{
  "attn_scale": 0.177,
  "optimizer": "muon_variant",
  "final_lr_fraction": 0.0
}
MLP neurons of a small language model. Each row is named by its layer, matrix (up: input weights) and neuron, and shows model dimensions 0-95. Each number is 200 + 30 x the weight over its row's rms, rounded and kept within 0 to 999.
Before each neuron's rows, "fires in" lists the words (lower case) most often at its 100 highest values on Wikipedia text that the model never trained on.

fires in: "to", "from", "would", "will"
L5.up391,187,208,235,223,260,216,186,168,175,224,180,197,198,248,255,197,156,173,243,126,194,154,181,201,227,153,133,190,195,197,205,239,179,189,191,186,175,229,210,209,209,234,207,219,252,178,161,188,220,235,226,188,168,176,163,212,196,239,153,276,157,235,256,218,219,202,198,212,255,223,201,201,177,158,268,241,235,175,199,176,215,190,227,215,165,209,232,132,204,258,230,161,178,231,218,180

fires in: "to", "from", "now", "also"
L7.up650,213,106,196,228,250,151,193,181,124,195,191,210,182,201,262,225,206,191,188,160,213,215,219,138,246,191,197,201,228,210,220,230,214,171,152,204,212,158,197,178,182,193,228,171,290,199,152,232,205,192,180,247,202,155,174,177,212,192,193,141,224,204,166,204,197,122,240,213,149,199,206,215,222,193,188,231,190,192,227,185,224,174,173,164,140,211,194,203,211,212,202,216,151,221,212,209

fires in: "actress", "director", "singer", "footballer", "by", "businessman"
L4.up563,220,188,208,177,162,164,236,188,199,221,224,250,190,263,237,225,231,205,255,193,170,136,219,197,209,164,147,179,228,191,173,160,204,219,146,213,190,213,215,203,180,242,204,131,194,210,164,218,204,166,180,166,172,189,220,163,271,193,212,206,185,214,203,172,191,195,262,217,149,210,212,216,174,245,211,183,186,242,185,230,192,205,171,166,256,220,190,215,119,199,231,216,157,185,177,149

fires in: "the", "taylor", "high"
L6.up359,229,140,229,223,192,179,157,137,184,145,145,184,220,208,177,225,235,281,267,230,139,209,192,184,193,252,224,240,165,234,139,220,193,231,221,249,260,193,200,207,193,228,191,241,211,156,198,185,237,201,209,183,202,153,203,147,153,211,225,213,199,209,235,226,188,222,209,182,200,176,195,188,188,180,171,192,205,153,185,232,197,219,205,202,173,216,158,183,205,225,212,216,225,169,257,173

fires in: "can", "may", "will", "i", "we"
L9.up213,214,253,158,204,172,219,204,167,173,194,155,229,169,235,226,170,196,198,218,188,161,221,186,238,209,246,266,190,225,213,194,179,164,246,257,169,156,166,210,163,205,151,288,125,219,179,230,165,161,222,174,176,143,182,179,184,208,170,165,182,192,211,176,200,217,175,236,238,170,222,166,210,183,195,223,211,213,186,230,164,201,203,267,245,279,223,248,246,202,191,209,156,193,227,202,157

fires in: "was", "and", "who", "he", "mujahideen"
L7.up583,198,128,197,183,214,200,182,223,210,196,182,223,183,215,189,231,187,231,179,193,172,182,116,201,250,213,222,124,221,231,200,256,176,256,182,141,190,175,168,133,182,225,205,183,185,212,181,162,188,184,170,173,166,182,194,220,201,178,199,181,230,179,223,171,218,167,174,215,192,182,250,177,176,185,186,190,190,160,176,242,227,192,244,229,170,231,252,202,231,230,191,224,224,152,194,244

fires in: "the", "her", "york", "missouri", "ohio", "tennessee"
L5.up165,201,198,182,192,196,163,239,227,190,190,224,238,276,207,237,178,195,120,187,248,187,213,176,238,192,250,171,206,164,189,194,175,210,200,215,202,192,216,153,214,198,212,257,225,188,233,177,194,188,146,198,192,200,261,253,252,183,195,231,258,159,179,207,188,216,251,214,194,207,256,190,225,199,211,176,162,179,188,199,183,190,228,192,177,163,169,190,174,192,182,187,272,266,184,212,227

fires in: "3", "30"
L6.up159,184,186,222,215,201,206,215,218,237,182,187,247,202,228,207,201,194,240,189,186,208,203,254,214,197,217,204,264,220,166,182,233,176,193,194,160,153,213,207,279,249,206,216,211,218,211,199,215,278,204,220,208,170,185,175,161,221,195,231,212,182,160,185,193,222,218,216,201,237,192,213,225,228,169,181,208,138,165,278,201,222,155,202,164,179,200,184,210,173,208,216,205,229,160,190,210

fires in: "2", "and", "0", "1", "forces"
L9.up34,223,175,255,164,180,215,219,180,219,235,282,241,211,151,155,168,210,223,210,133,158,217,167,184,169,245,178,209,209,194,212,182,209,214,173,204,140,170,207,228,252,164,144,185,208,199,182,128,194,201,206,189,222,233,203,232,201,176,244,263,148,214,147,230,263,214,153,177,185,189,173,199,154,186,224,215,156,194,162,211,191,192,201,206,211,180,230,210,163,211,251,229,206,254,211,221

fires in: "and", "we"
L4.up49,248,179,242,235,211,222,247,157,212,195,187,166,202,215,176,193,189,193,129,194,217,216,210,238,208,246,214,203,198,184,231,207,241,201,174,233,222,213,190,161,192,151,191,187,175,202,169,232,128,215,249,193,242,222,194,160,179,168,206,196,228,224,156,142,125,203,156,235,197,243,162,236,220,146,154,191,205,222,144,199,179,195,233,208,212,221,213,235,179,211,240,224,189,252,200,188